{
  "n_layer": 8,
  "d_model": 384,
  "n_head": 6,
  "n_kv_head": 6,
  "head_dim": 64,
  "d_mlp": 1536,
  "vocab_size": 11033,
  "activation": "tanh_gelu",
  "norm": "layernorm",
  "norm_place": "pre",
  "norm_eps": 1e-05,
  "positions": "learned",
  "qk_norm": false,
  "attn_scale": 0.125,
  "bias": "all",
  "tie_embeddings": true,
  "parallel_block": false,
  "init": "trunc",
  "init_std_qkv": 0.0237,
  "init_std_o": 0.00593,
  "init_std_up": 0.0237,
  "init_std_down": 0.00593,
  "optimizer": "adam_variant",
  "lr": 0.000612,
  "beta1": 0.9,
  "weight_decay": 0.42,
  "lr_head": 0.00396,
  "grad_clip": 1.0,
  "warmup_steps": 211,
  "schedule": "wsd",
  "decay_fraction": 0.699,
  "decay_shape": "pow",
  "final_lr_fraction": 0.0,
  "batch_tokens": 65536,
  "seq_len": 1024,
  "doc_mask": false,
  "train_tokens": 353400000,
  "steps": 5393,
  "dataset": "wikipedia_en"
}
MLP neurons of a small language model. Each row is named by its layer, matrix (down: output weights) and neuron, and shows model dimensions 160-255. Each number is 500 + 50 x the weight over its row's rms, rounded and kept within 0 to 999. Numbers have three digits each.
A block is one neuron, or neurons of one layer that tend to fire together. After each block is what it responds to, as a language model described it from the Wikipedia text at the highest values.

L3.down542:521519462444535508489523445517524463534433506556423438542440482492442532504448469617509413490469473538561439511522495504508436546497460393463460557526489492466434539562600423415516516409499469425544455573467477553453527481508612430438552514607438471492581581528558476535548512483573593491
Description: Year's final digits. The last two digits of a four-digit year split as 19 or 20 plus a second token, in dated narrative, e.g. 20|09, 19|44, 16|74.

L2.down2:496555528589536617451513519469480524568462547494509408521421510404510513484513532539534533480497540528595479427507467495535464485551529511463451446575531549515434436480533504519582599538547509504478560480414546548523468469545452572541488512548445411527448552493507536514610512501508438422
L2.down57:461562473506557515547495464409526480594534529576537432496544549457502425520451471539514494634546486548622517533522511473467464533512522519487505499588509503519476550573522569572464587480490531496513561541559501523563463556536389571478570479534536460465536446500539495470519433530518540434
L2.down98:580493437499556570489536539455496490587514463483480511530392433435537494561451431471552466516438587468580492516482485547487512508573533496523455495513538414452519522568532626559403581591387391430552556532474585414515437489614451457487516408627486429409490476499601443536462526460536474512
L2.down113:471475531504449550498456570550550492564515524484461510492412458510472435545442397465471545625407561439523488513607448474604492454585526516495445544526445508543459521579533525580503550464488511457513579527527519533579435548512447528498539494625494449456553467559551547545513526540511547575
L2.down311:535521484584476560484529513514450434509503524581566506527487375492464466578589500504489565506489515577547514506543415468514500388515478489553406539537489527512477485405413554513565570535535488491531612500463518590494452545472462482545463541543480513469510482482475418486462501509443501620
L2.down480:559590472467472514553497466472416501550531530497447576493519539505500449483514477418580433525521561524538525535530541504569471471426471525486465485512475545462484489554563525561523495480483447538544518488495528514512562485528492449438545486508496434359508430490545521454484603531449482549
L2.down540:457520467457587499493492578547531453531568514526548496491462448457525520529504492437531545425519439469690442464481493493500524583595576435515497459624551542378381500537500478569513514511443507447536548521519489485458442421523538634532466654562477414483479484554429482511528480575571519484
L2.down609:500545447464436544532476526460515426503478391512529504538468503426497449483475563507498522515495415527507462463535470535474428481555550493611507463579558475458440500417459433512531589562476450491520467531460481547559482489612512529496497624546504438503465551534394509520580535533526483483
L2.down937:555486492505474534558521579504451581549427426512510538512419519513541522580446509482566430510415551538559517534563504493529465571514472507497501520450462514518510483571540532525430568542523488537504446537465478469495497461523522494486531426542489464454563507460504475498492535509447433535
L2.down1047:525561506539479532479501504516447576491500495470535418453399505487472565476517495536505577459392463484538535487453460503465525505469520611521544582480446491520427510522460529463518565547482485457585553465533471563474467404508453522589575463424568506542534529556393559489521509468615539527
L2.down1234:483596512567429516483551513543496385532441435509488512425377435493490533530491468413551569547547472554571532441462491495629458441575469454455508526617499459474464477452498458498446592478545463485513517519485499516522531426506420535493494549474560549540533543522546507434540418534531472487
L2.down1429:534569452448503550425534448513538518520462460499471423526590530427474440466527507559522468484564478458532456471374543465451441458519538601459527488579433568522497513481502533585508509418411498508471457551483576567505401462486534506463526587471486446577546463519448552453506557553449498408
L2.down1438:486418459442494513527517472490502445501491541497569485507540484431500538514410476490496438498527532543663466480508468502490473518607573504501518410581471535479455502475441490526519577427537434496435552547480442509553363480559524535648537511455497497461508405503492455517547527483516562585
L2.down1483:467568481452532552448522551483530560627512546495512564542432487405465485515521437477574528542496531480567479486571502465491446527587456514528415452470510488456507509549457584546487503558447431477602592497541514554543489474504517522442599456601499526456460577532632555508521551456521467533
L2.down1496:518539439427541517442525495522548484495528573463484423487446462476510520419473509530454556578604512436555393500496513499493473403532534533502500556621503569495472502524419451531489519457491472538561492600516470547592357494536497538490458530324515412476506569506478443501515450493509609474
L2.down1533:512467533510507528421572479476552361513473412457517442450487485442476483487518547513493486479523495548592443528377457513455525489578496520527493471544552528436461485437472518484453497498523480483508515493563491495475454474539456565544480607516468492520519493497468579513506407509504580450
Description: Hyphens in lists and names. Hyphens, mostly as bullet markers beginning list lines (- 2018 – …) or joining designations and names (S-II, E-2, Jean-Yves), plus mid-word name pieces.

L2.down181:564502564526535564482493530506501622636493510556436527501466471437500511564460495443609495463505478528581502431640471462485494521566512448553445510463589501504453601480537565555549527503413503500513574459491490529595470451535499475405572418595486487435503480499559492499522506485466533580
L2.down196:416443531504456614490407557431460589609534591520494558548480536456461425490444444486497488470509547515486522530550471536489546581494536466475416454454558502437524574509564657593489520516413499437554604513503524482579456474503423536491572458533516496457457512555551545420532474474480510567
L2.down245:485471508462572578541456569462506537657462489542503590513409476486526467609483496544570520469459493617573492549543488534490466583596492407512444476366533498511495535483500636546469565531459453461488532486560559596600451478507429518569559504640440529502477522538491459497505481447459494540
L2.down326:499531480376560487421493568424526484551416478530342505496476527486583460470530466489571421470506585462528521467441549613597490555498527453534502482491434533495569497483490459551514540486505506405554512465479453607467518471604415477487577499572524460501460502576598585527519432496480518506
L2.down500:506455521512494594536467544521501569637514504582469562574500492465468555509397503413643523526518609554560479498602505462544466533523448479469432407447501500460455524519534579512513521593440490457467549475555559472521462518562433496476574446580503534431527561460635543531441504436476473536
L2.down505:510468413388545529503499519522521417487531552537595528556416447486493542478501462540510511424530522459560443491528399540545516593588516484526519445545493503451477559431499527473564524540514520537510486452507512531597472554572503502502449488554486516484485474437485480485554460521512627419
L2.down619:494497487534557569507488554535590547590533492471556608560459468467597400488540538439574486478509628479558525533567520504508445577581407453526429477446534514475489574521516563453466537617444522505528570382527542501530439454582451502492518473548517493534526563495508494438460596481482463589
L2.down638:541524433371518516606449492544488596611469551476467592494473557500488438523430572456604448481426537460638472474558550487541479576512495408492533573487494450437484581515442470507547527472480516478601512457505546471496513509562536500561563442609528483403471471458555503507489460425465463548
L2.down659:528463519523509571519464516472517599575534530511550556530392512419575459463445484471565546493441558437504531459510519531581504512543500416436462458457443486470489556491476580508519539572429581441520510458517494527560473450538436481471546444619497497489500564540568577499518527486449488633
L2.down756:500529522448512526474493522463479582554540505557411591589467521526546489515464461450487580504435500521552503474454508493457513516513489509554449497469555487470443554579562495494545479544541582460509460519587508502443401540526460554456537417551483446482477447505623521442538493440514538633
L2.down1021:445521518521529553551464533443516534539518468525480537586510454465517484532366455534516514458546610466510476478568471567479489553589471582442451450449533485520496558489545577532514509586417500464549474480484530486554558536531422483486525395594483511426556543511637521510532493464472481509
L2.down1241:542558532483519520501615529473519522617475505527513483409525537410529432561490461535502488498521546471589500499538397488516446550517444554504488492455486526458485505553523572558464508589544486512553511476519488565556476470474464541468592483538424479446532470534665545475423487432508478510
L2.down1340:496551435558511520552521522542524556616494505529533524563512534426597552497478439452583491479553536552632527610542480457525441473587548471506454521540587491543440582460482575481379516532417481463535510496603524465502443515461431561556550458626563426479525503534571496461519454522478473461
L2.down1387:501505479544427513534564515480467504505553406552496479500367473407501548509503495485511483498565521534521513450550519467604485541490519534555486593470440459458449457426443590472441598572476524478554530468498498460555543557400426453516532452510497538474515469413487523472503494468469465415
L2.down1423:498479548511468504547492549469483645571526616577512558542454510464536520538413533467591553493492530537451557415619526533491528533587501522507405509477528454501501565539501578506546537575431492503525576432567511497585459437544470539454525406514502558442476536509542489502538527495442486508
L2.down1473:507436498520516528499468547521542612580513616538415586581387488494501515514414494512584496500469537537520521417587534583483461617547485425512409506406505476545586574515529549520492492550421456455540578475499450501524518503542439500477575399593516554468487560506658574534516512483445526608
Description: Name-completing word pieces. Mid-word or final pieces completing proper names and titles in lists such as cast lists, rosters and credits (DiFlor-io, Bast-ian, Hat-field), plus some split ordinary words (c-andid-acy, quant-ify).

L2.down61:497372478589498430535431509517523524432600533558445497446506472440491546525518490551479572493527487600563576454523450396538577599519473554514461464361576502518516554513477524487472555532491515517612576464486473564503529525539499471464442515554471515533503638551588390527463475461497575460
L2.down251:451486597563536514538466496493510549481467593548440384524515462488454445603489507494471491444488529469571412469476475488467503625400477521529468493582482445565479547521500565495454478577509494537478604458475422478533539511461540466515449550510577486615506471447496437520451543474477585476
L2.down269:501475446473552491429538435471505426493439478523538490512562470443492466487510480437541575489562539524623470494590441572567518520550463490512529428591565469489398409442449501512514457559526517508490505547445474599429511420523429524550531573580470402501491608501522494470476500505534441409
L2.down353:576471518569547516512502518511472502492411421481485449503474534424503472529521480460559489536502476491662466496535462516572543540529487558518499457563508486431459518437368522521508461565466507477474504515558435491499460441517539610523425597567495469540498558461447460495399517507591408423
L2.down645:516479527510568492464484516459517415465511497429514454513443528398589488472495455466532533565541519467658458503531479566494478506476448501561610381543497547501475460383420435653394532521523465481464422484447379592521501444512536563596464628589601456528445517538448457491489531524507421477
L2.down758:473327523514498536538518474418476538450464509562524452480517509431507459497549494402407504532424491433578500533560471495504506494509465551498503495534512605512489430476513544415608516501462498493510517427487448434368466429489587456450543508557539501561454454458484431523441486577461436439
L2.down761:475376469481549425561420450469505510412530560524539481503612468505525516463450509459414537529496491561473469515483431440481485569337489532539430531435515540520508531542511599460510529544521514497515544450514483423435541419537578464511420542493521498569502496419503294561452447504500536450
L2.down793:476430537524466355470524452511490521355488567550466518474483535480556449517438511437350474444427437583571512548503431531564565546469480508484511614533450504528465479478544503462477523555480558506521535462461426492384514419434536459530464541601589498519502495469525415511504500588500476442
L2.down814:550525497457422493452471458476526607440452470574501423504503448471503546441599483559433526414466412607616546518447538508555519483479488463543513488468535511466533409518481465432436538506461562480493536551602437560494518409417516484522448569494469536511498611512508543426430410596549600463
L2.down879:447448449515465505466499437464461565482571494462489518547532479462534501492524472409475457475492582556631503478607491536514490525505467565522463527503602521514418566448459535488473584536428562491557530579454497557470400495551433496568532580551557449482531557539445447473517433576512517429
L2.down983:494526559528461430463488494578437543481476409534512496494504496394481491586473495582505507434456513533544565513513537518615536513609563481533473518494523505478475486493481533496622491527447547516491445497480488460471525514463384398552449512510440486431552486475518545503478518484575387497
L2.down1040:525475505514569448439522542574537477436488551490497448529490515436463506499478484489522572505475480529641443504542472542539576482502452452534531462616543511589427455435420478503471498567524514457502521531534476527477513449526471548570463621550488461538505525540483469483537457493525509399
L2.down1087:487355530554527410515499497533493558393496554560403489457634474489501457510465464519431456509461518483585505506489452478574505584418459492512445567476482467521504489464621518475499559560507520501477496391504433497463546394502537486455479529552478463491526541458593340511428471509498501435
L2.down1348:463392554527482557558507444474530487445484463592497446469461544469496522532479577373417560453463445512622520483519505530535480509471466535438473498534515590476447427462410562468516581523514486584463527500494481506369470506447551441438548536576580514583500495550584452460479511527480425428
L2.down1419:521460466526448541545567523460469516483434483507409425386520565443545487508438405395520521466423499494687509383444460519553476482535483527508481584549551520461447416511514524595490574399511484499543499581507389466460476460514523512461555416577506428546459538482593463430535487570522362468
L2.down1531:534443463534504480476535473481511517501466406478511475505466557452510494545515475448539552516543478478692426473536431528611571575505520538533536472580591467436417477409447502502508492508449521445534446531531493538499485485540416603535475616561515450572486519532431488439529488519531436389
Description: Table cell numbers. Numbers, blanks and separators inside wiki tables and stat lists, e.g. goal counts like 0, percentages like 3.36%, list dashes.

L3.down148:458535513480521545589485563415495403638425527410439545489496470470467515497474509426468417503435584523420459490512525543411419508493563498514546553503490546492577553536455515505462450515496463447413408509521495481491586526533517402513550424493454396435562396434472522457540480524458573519
Description: Table cell contents. Pipe separators, blank cells and short numbers inside wiki-style tables of sports stats, election results and scores, such as " |", "0", "4–6".

L2.down173:545474501461527545496491563513537576520448597549471517559402501454515451560426412471505590554498591522519580498540493514497452556477463428503427479494483497500506548506529591556473514631476490511543505533438596485522521580446477458522532448530490468490488538474625517559448490394397550532
L2.down483:496546467487612565520452553495517620602504540558519552532459458499491454499433454426582522436542538444504480464572485515502502527578468503510449427489526527512484576514534544550491581536402409433531644456529502500516487401597458450475539464591530470461527545521606593468497459446425402541
L2.down553:535512517508559495498459531514564585602448504535497529539396504456504416574417512465528537535508579475590529479597559559509511511585476545479386476493567492558471581488515526558556516553441502479521538500514488570531572530538492488432559501547486501511556508513647561482500524477523451575
L2.down643:540488471500628577477510535451563562616479511571491487481473522500543505510431417471559595493477547516583566469633512501558541518554483480461403479468463453508488516562569545549499484542466452410550538442512506614500500572501451536495594492550502515519507537532587485455525508487432448603
L2.down709:507541475491563601479434525437497560636532531525512589619456556546539442477450541447615496494474552469555555432586519527461524515559490541492444491450498449453542504573527479514522510546437463458502568402508517568569543549572451476456518468581499440453523468502641559538441535499540431516
L2.down779:503554478475591545484540494545513634591507520525521552497440517512540495494455442467602518496527516482594525447607424493462488463501553489436461459539536532506452569566535557527514534538449489474507525468540505596495514483483517466442600453607491459458469461533572575482529552474478499590
L2.down869:513460458469459534517510486495540495590499574593496526538465513566566422516385434462529547552475585499477532461530443557411546520538440557472515478432527477452470524571501468544523555520449541513513477440393523445473440477560447444411596388586523408482566505474612558465466491419456520551
L2.down885:545544491450548601509511599463470560583450582534453513522482449476516438553462491425558580536496544503517454418521478506484517531565510505523457491485526536468453583523502552535483497597464485494518553484424482558564471493575455499478519484573485518491466544529594518519437520483481503535
L2.down916:495550510548566563518471536492507569582500518532536556507416482375495532529485456502553543513477488534487557512585440521565544529540499451524419444484488528523445547552541548549547552580397518434519580448457547521524502505531459446460554493613486503457499508499633543509520514517488526601
L2.down919:491545524495623534484510558455580590605432458559496546518420478476497465548531409455518551471494561496462552459532422551431478549529492501436513475504540536535483516505568527566512514517532465448547494502489510499543457485505479534504644434565511474510492546519533567489501489488470470551
L2.down966:515502479431583641509466527549572521590517559612483513560448555480571467460393531474591607534484519422534490469608487510472511470522496495500436479474487514548491553558562546502477507549454516491488530475528503522540506513480459504489595458631427521468498540553655525468554496468420496502
L2.down1327:496480530451566518502541556507540565685486572465558611532497428458520467551474532457640556475462579432495556420513557539479402507541495442424433479486475470507503475549590525523490478535418499476485548529457558515574523497537404432438544378555499480522507502494614638479491491517443462597
L2.down1427:502488517500543568481529600493556579631496490554527588504474501460502451530384488479584568508458525496511545461579499532491508496549506445503456476488466524507459494512573586564560514527476493455537552493540477542520509486552439536406542452555469510466480511540565610533538506477498499578
L2.down1430:586555454528497556462496554507555578639461567597509572548425491462499486528382477432640535452469600493505557486587453495503529505512473437489424515563538565495476566537556542501521486593463527467539545467460528502522467522479453474483515453585440463416524520542567553534488477491401518568
L2.down1466:521539520448441539515481523548559612515506594479532540585507535495512520507441372460577511434470516478570580509529457513467484519474524505525419415507476526467493453513481539569507523532446534443546503445491563521615514534467502471480519493588501445445501493535557520516522438497435484627
L2.down1480:567540487457501480535472530514519653558496541518475615557509555456453508468487556443547467494489525584523520476584516499520546557471429443412481434443431531467494522540488560489480518543506469515554540496460441512590587509514523501484564472492492456395516493501622556482518610480474590588
Description: Year digits and -al endings. Two-digit number pieces, mostly year halves after 19 or 20 (20|26, 19|25) plus dates and counts, and -al adjective endings (Industrial, legal, later|al).

L2.down12:525650539475504569428498494520530447554520418526519407485625568489504526391557466560484493442516463537550517509518538493503470449556502534445480541569498455519418386516378520490549525483493396527506531537527536551548555494527529580529511592389426381543555527515449468468456575413529459479
L2.down133:465570547456542461555561450543471453472452501547493488511535456530542519485488438459438577553618572388576483451483520494446442527524504480478507442553454526552467434490398507454416480406513530462478537576559499500489320483442502459522562501536481433451533476448516487578490561443431547379
L2.down225:535507483394477551517422531430602447570491493428500565468453504544508495527448448411536546485515532528509594452545484537460505592524508439450403537437453430463551437590508551455397451502424501471559466448496481400473469457482481530566420483525475569468462478529427480454570416533505450542
L2.down230:541491526493473517440524478563468575476473489544514565526490486489466530474515493443420571467442388572703570575432483521562535436425506451558526513462597528390491491469530503416534567405499565513487545430450471565563502535478501528394485593450550511475505514485463529488503472515535565515
L2.down249:506399462515533435559488487473514490387453575506444473449525506466501495481419505411387477475465468544506453507436476519537576616512455527495467586446439515490513528553539509561438508446534481506529440541457526498435482483445520544527557488496551519527536542470533430477481537538571493477
L2.down256:539544470462593451473454463440559536506447521437466459475436512516533519514430498463495563520499546552510503478476480449492503566483460511517436591466466498485504446607522508515381536581483592566508561465516480465496502496456597500598546458453570442554429487473555511526551543488502533454
L2.down259:575567551541405471431490550615588452531494526527594452518507537594464433525465454473503505482453537487559480453470466442548466460454579445507456565540483499525506493491487525467401518527544399481538470567525514527520483502430538515518512467440545593455581482550461488457429608444552546529
L2.down362:509485560507492618454458501509533468473468353440532554526464494567465432560535503474459534431527526493491476450476473530471538599510490517521484523530569436483489539420424591470474473535453525509398621565458580455536437548409553456452472565442482558416483558489434406465470470517481541486
L2.down400:443473453589559500560502529434553552462490512474550417441574490550516561506443469403512532496498457534507462608541465420458493652491481480503508557454422554504562469570533492523494514510477511481503488516460483472423519404524512495531533405411587434534421501441456443473472536479591521438
L2.down489:605556482580459514526509523531479495527332512533494447498493549441526497557411481385535465509512520491565484519507440461574533527521435507567537599509462562501498520465503484527373438495470548458536499595468552472548478449626455430547521467505493511504462511374523495491540451534493405497
L2.down543:509596529576471467495505486551445426500449529558585490564541534391386533502548483516523497568463511497584466532436470512556553430552536487514447495587494433505421472517537446525494565533496517535574477543622532545496467461480552575610478573451486448478573503402522541543537545596578477489
L2.down624:553522567436511604497489555481525546459492438466421574477529524578454500469508494422498536485490574410598470414539563556543436472620469508442525485559487457530469504476533499500458476479513451475549503555498529471428584409469508565575540543571468477449439518536437482446481499545570559526
L2.down934:578546502510493449541460558378544479558540448472516475434517506603590547494530532429453546469516570439451444513531493489491467562518489500580542546383470525516509604482531559615391541515466520542455490555493400481505461515475569564493457480444496475581432503368455447472461488487526558457
L2.down1007:465579612460580458448506480454579439596476586529484480472570406580555444389460508473531483498519501482591554581432415542498535474592593472462482411628469546516443480493554464440424463455494496411435535441598544569557432478449494493395487546501517501426564453541519537511499488473570511513
L2.down1139:467528436519452618554533539509545406519435403498508523398546519501543499504572507476450487483461541507584606524427517469460584402590546581528426549612488431448436490396603499461453509509521503554490469629526514513502392466515518543495491587511393513523523441545466526496558502518555505448
L2.down1331:470437454507535476529553526482508574483521528383511566488560528489470565500449488422472549464466455531567496475555503494476510584475457512508491493553537434456464551495463435496436515501473490539486436561423393474373472449375498554509502484441471536562566534484451466512448570525499471512
Description: Generic word continuation. Diffuse, with no clear shared theme. It fires on mid-sentence content words and word pieces that continue a clause, such as significantly, al-gorith-ms and negoti-ations.

L5.down203:542410503583540486427535552559452566463520539645503506590449485539436510498561511457497493590451476468427528492535489502478514516495546537571537422440528524513471480472495606536487478520504487433519504502557410502491461564460625531448572524467527460499490511519486582525489529546578521469
L5.down402:517518432524572479524513552515569484446516479477520490554438420515531505483510527494470523423477496416471495517423485519532399517468520416578520457523559518498430458559427506546508499451521466496504508603544454438429440508455591448521473570494430562500577466472543533527553501495482479421
L5.down940:551539509577445509543558527559510516445471517542541547539556467547514595539520481455511481518498449515499415423521474500558399489515512439598505415564561489494492499538522439502460476584438517445513647610475488462411469549472482484486376550506518528473544496570487576510487473502543518471
L5.down981:542552433638523517428486453540434448509422519436497482527487443452476493440527492384540514579510565433395599502475475540493517591461473505498441526482492435483520449450548504494460465462389511470527550535481517430461564630511447506547566555463519561528576502482567444482527488531559603549
Description: Year ending digits. The last two digits of a four-digit year split after the century prefix 19, 20 or 18, as in 2012, 1989, 1889.

L3.down497:451427529521547568480438488497423551492538557458454484460406458415508506521432505471529555451478534410575569489578507602432482589489509487553425458536498473463445591524496540526593445553464496406497565474512483524513463525437483566450545491588523494485472530494600543523454490519452476540
Description: Predictable continuation tokens. Mostly " the" right after a preposition or open parenthesis (in the, (the holders)), plus mid-word pieces (sk-y, spont-ane-ous), "20" years and table dashes.

L5.down4:601440501461498426515577543475441459531464445534507481563488456507556484405499543474547621474415432512565558514468482553498513536478531464567517530476517500535342548462549485421462482403466427538512461426514399493551431524404566519495512573520444559591520512567475484432529512485522443478
L5.down207:490509512459508504477519507579467392492565503531476446573479540431452587436546448522533631549384546442421570498499434530447490535445505493482533492488532420584407362414523498573577484388528416541467483400576626486521439514411470499581521528567521535590549484509548519481531505538446508458
L5.down360:521497556449563466412528539531522454472481550574516464544406512507488481374458527519530471489381501467578467459515492473517564479494538505442559603479444506486439448530504500573564532456603469581419552430508479494556467584462525474501523489612455534529479431523577562550530452545522525510
L5.down601:539486525527489438444519499516391476454509544561506487624494478453500575326527469515466554493471528455489549501442479453517480498459479481490530533500476459477425453479482495525557510426578396524465520492526539575465436489416500475523464588590534515594515488470587585491523538529469570501
Description: Sentence-final periods. Periods ending a sentence in Wikipedia prose, including ")." and quote-closing forms, typically before a new sentence starting The, He or In.

L5.down134:510496568564461452514449456525489518512619516402586462453552414543509566469449563560464490441431536474533492509418563450508493501452503547536527482526498414541544343556491536477539486544466532530540523455537540450455580450518475598498491444453437531462446437439446382428545467582529515574
L5.down750:513605451540512510566519516514519510493516462463547515480521479530505471461465525501463530485503435506545539495536408504520487458577440480510538354482498492491479507455470497543491493593452555481526448459603523543493500496537499551572475506459467466438491502444452500486465443492433531412
L5.down931:604369500475428448619451449540499426452524502539423489508513545514556545552376415414501523558442517529546442532474552524540539502507573496497498464470494516487526489555544505499435541535536460502466475602525472449377472439449547514488511446476521582428570492463557492394395511489567542536
L5.down1277:605483626490486430477564448553547524472476561526512496418501604583521451580521512467498467385501455469559411510501450504501466473431535490567544511532336528599520593578558527466546516460475404467487475534413471523514424433439492501500568614490480357481492530487538487450515444478399473491
Description: Table cell numbers. Fires on pipe separators and digits or punctuation inside numbers in Wikipedia tables, e.g. election results, census and league standings: " |", 7,186, 43.

L2.down3:525495510520564587424511479425490440535540560578549519541528445530511481453483525504522519559505567440445551504497475496457516485581443592419519451543547550484464515490598497544586567460531587591527481353495523518509409516590429490502502437535424529528473520540551514548481536438424418520
L2.down140:459521492553449490497554442600534479475580610497453431474558476497419503511507482485567573500405522520471462449529411555463464439591514511460468482567462528478496503491466537540485525556572509445556425523561516545634499499562460522547432487543588454492565513563332476480509570617476496539
L2.down441:585532477541464603420567444417491462524565518608542391539575399525460510455488485533477529537491578481459528533482409545504523468510471562432425467545535498523422480507546478461564600468562531572548548393563488516558393554512472441494481492520451481507549501502474559473507539493470435510
L2.down454:531479508531493589497500445561524447529494557498485511543559524508495339459483469516540582590432600510437548472549440474560524513470426537424428439576546536433484503426525557520532573534567548515539507385514566493462431437544570486499474481539482482482434477540493526503573469541367475592
L2.down525:516530521529433552533512501438526571476439553532519539534461531535430454487524472508553504466488531519388492478442422443484572425488539430449479491578457521508438497576488519477418484485546453517454580481452559584504414584441540447551532524425501382464474397578517474482478450467533516534
L2.down694:472547509462593572548570482566519481452468499447455453489481441489478456562511435506506609497533558464498392528546552515487472449468524484550465456510468447589368594578490552512503512517455494461479478513478526529534548491460458600516499512484465396536676447516520534473468531483468487534
L2.down799:602570434569488467565458506489538539543436523437437528437469498527544458518439472456556509437490455539440518506605498494436533566574503429474468514472556524504400470504557419540524519530569448505474460524479501477431516504512506479549637483492445458555542504476600575573498536450547409521
L2.down1082:473497459543506444499371534479516594562541543548513422500475469478532489441500505552521521466543489504515440584505455493524508465541444526436461394523413505485507452539544458432583479564492518468503557366475406535594480513555601429437497485421520467429573550559531502588536495456445567485
L2.down1115:502526477439553538383456534459497449547537493535473441541552497522481430474588519534511551647507573505491515562573438515477493478442506565485453497558605491537494498471529533464653545446482509510567510487551548493503465474530530518529458492518501434481433452496612455439512510567396522481
L2.down1178:545480526451460575536525530416462479499626532443552524532566396495461577530481510420538526418536580467509556506450516558447459534559501499496453390525488515517463500509595429504566572413478537475523489410507485548531489505514498474640595461529426595447506444496501520512438479459464389519
L2.down1280:526567472445427496484552545389459508448399563499475479507440540489573465419497476444481485464502518512502499491480460510442569527457591518478507539545547460520482458548463578490526453468489525504436494539480536535476485532386528430573508543535563476488495464465496515478549514550546418565
L2.down1337:491485462424525579505486563478496542497480499546488525580400470471476513570460442515536602559442565525546477548536504558579486559592504558524439600447566454525509498467436553591392526491394496521418515484541428457547434542464546548476491420607524487461426476512635481442519524534498545431
L2.down1368:562589485537504648408427502492517532591487579598531556503505408503529446474522542457566446471513636440461578507528400497436520411472517551479459454600544571472426549521580493525533506447510553510541441448515533522551402508580463496569491484501481469523478421561610566519498545500410417489
L2.down1451:539470513444507547459496477527528459486483524486419535479535511494467564492681564532515574479482587484534445417465481490526600482491365523491521528552592558485487543443492520448516546554562587525471495489419469522486399569538411489599463540565476412469455450496458471416474466526530549443
L2.down1489:452515393514456499528456556516452413482489534495516549545498534527389540486534532536423420493517504538567447500556426513503461516530603521639585484526512398376485492454455490417518540497464471522401511560515491434441528556498436502505472528537538540491496484397412447525502484508501500531
L2.down1522:553450490526571471417475468519482590489478535583536438512470424532519549501499534561485470478470483561469523625449497452451474488470509501457523512491545497450451477461546507447541570520518501502488591511472533505478460491512528436481525436454541508544500498550569398521513540490496573440
Description: Sentence-ending periods. Periods, and sometimes semicolons or colons, that close a sentence mid-paragraph before another sentence, as in "players." or "down." followed by He.

L5.down193:478504523501482502564412566457438526523424439498516509498441504471571535389478588578576454518452471492555507465471531497506455475444511493531480445491543538583476523521447473387481425487516442475496486514611477489454518441431527538573567484597417575359466504412484508432457510462542535458
L5.down619:517454481488501494492519519566486533474438450484583468433520495520460446463492548518542474498429499541681459508489405509534588485533554485463507566473483493542528446514449527446559511539440453471470508500553408441464524364484534488492556444545497502480490492534423452413428561575601475492
L5.down778:458431453553456434498540431539536454518565456571501525500467409520449496448564509467461444499530486514563487566518514528619552532558582476456532557503448506510474458473438556509522524567449492472495554494506418400462423397530493480526482477474531462513509460518453447448533442504555493462
L5.down1274:517483463519470510503460468543509550495448530508478440489455587557438481547443542411418444424477422565575502512504554551511493566512462429589540502490491514484471487490466470565506437561519538454495471531601447448508587450518564515513488457568477423497492572492520492474490600467508422454
Description: Compound hyphens, pre-number spaces. Fires on hyphens inside compound words (easy-going, low-income, Non-linear) and on the space just before an upcoming number (in 1975, 6–4).

L5.down583:499533611635447435463509496409472478527592540526448469533429565453518491502489394591529546512465519496353550545510556533550534493515432456541411566512564527477523500462480433527487417496476545434503456437516396471572493441484595571484486543452486400593479516499482507511460465616504419595
L5.down747:394454510412504535401522525571506534452498489520524565536492512454478462514558502500450449597510536462289437411528573477526524550462496573516546463443429602444490484394513503422515424531502613471549516417488458404478496538529577545497412487387606535597414548588452437496497490487429428454
L5.down894:524477514571520494584543451455446530546620603399538568519539527600498448455529486525520504563359497491327499505502455466524561438423518519501538508499442515472551410484494461442504411483546523465500496524522465536571561507541489560562495514540477494503492511525456456466439510618445555463
L5.down1308:458488537495550408448447400413453518484514509493437578552507456458514536530568491586523550469475574412454586474476535459435536483506567521416548433493542491451472460358561604467472478471437504555512580545490490543502501456489471450433444511462474477489441518421447531526540524544422460449
Description: Prepositions linking noun phrases. Prepositions, mostly "in" and sometimes "of"/"on", after a noun or verb that opens a qualifying phrase, as in "Excellence in Broadcast Journalism", "Professor of Political Economy", "starred in".

L3.down1369:532526531509513512484448520505443460418439521565489461609520562540459520390493509578464449556473544449369552578394398444480478510427419487468550495514517507482480559465498550469568543496528547523433466416489470489545427539472503517463450435526604465553528501472513507490583486448446460419
Description: Sentence-ending punctuation. Periods, and sometimes question marks or closing parentheses, ending a complete prose sentence mid-paragraph before the next sentence, e.g., "community.", "fishing.", "children?".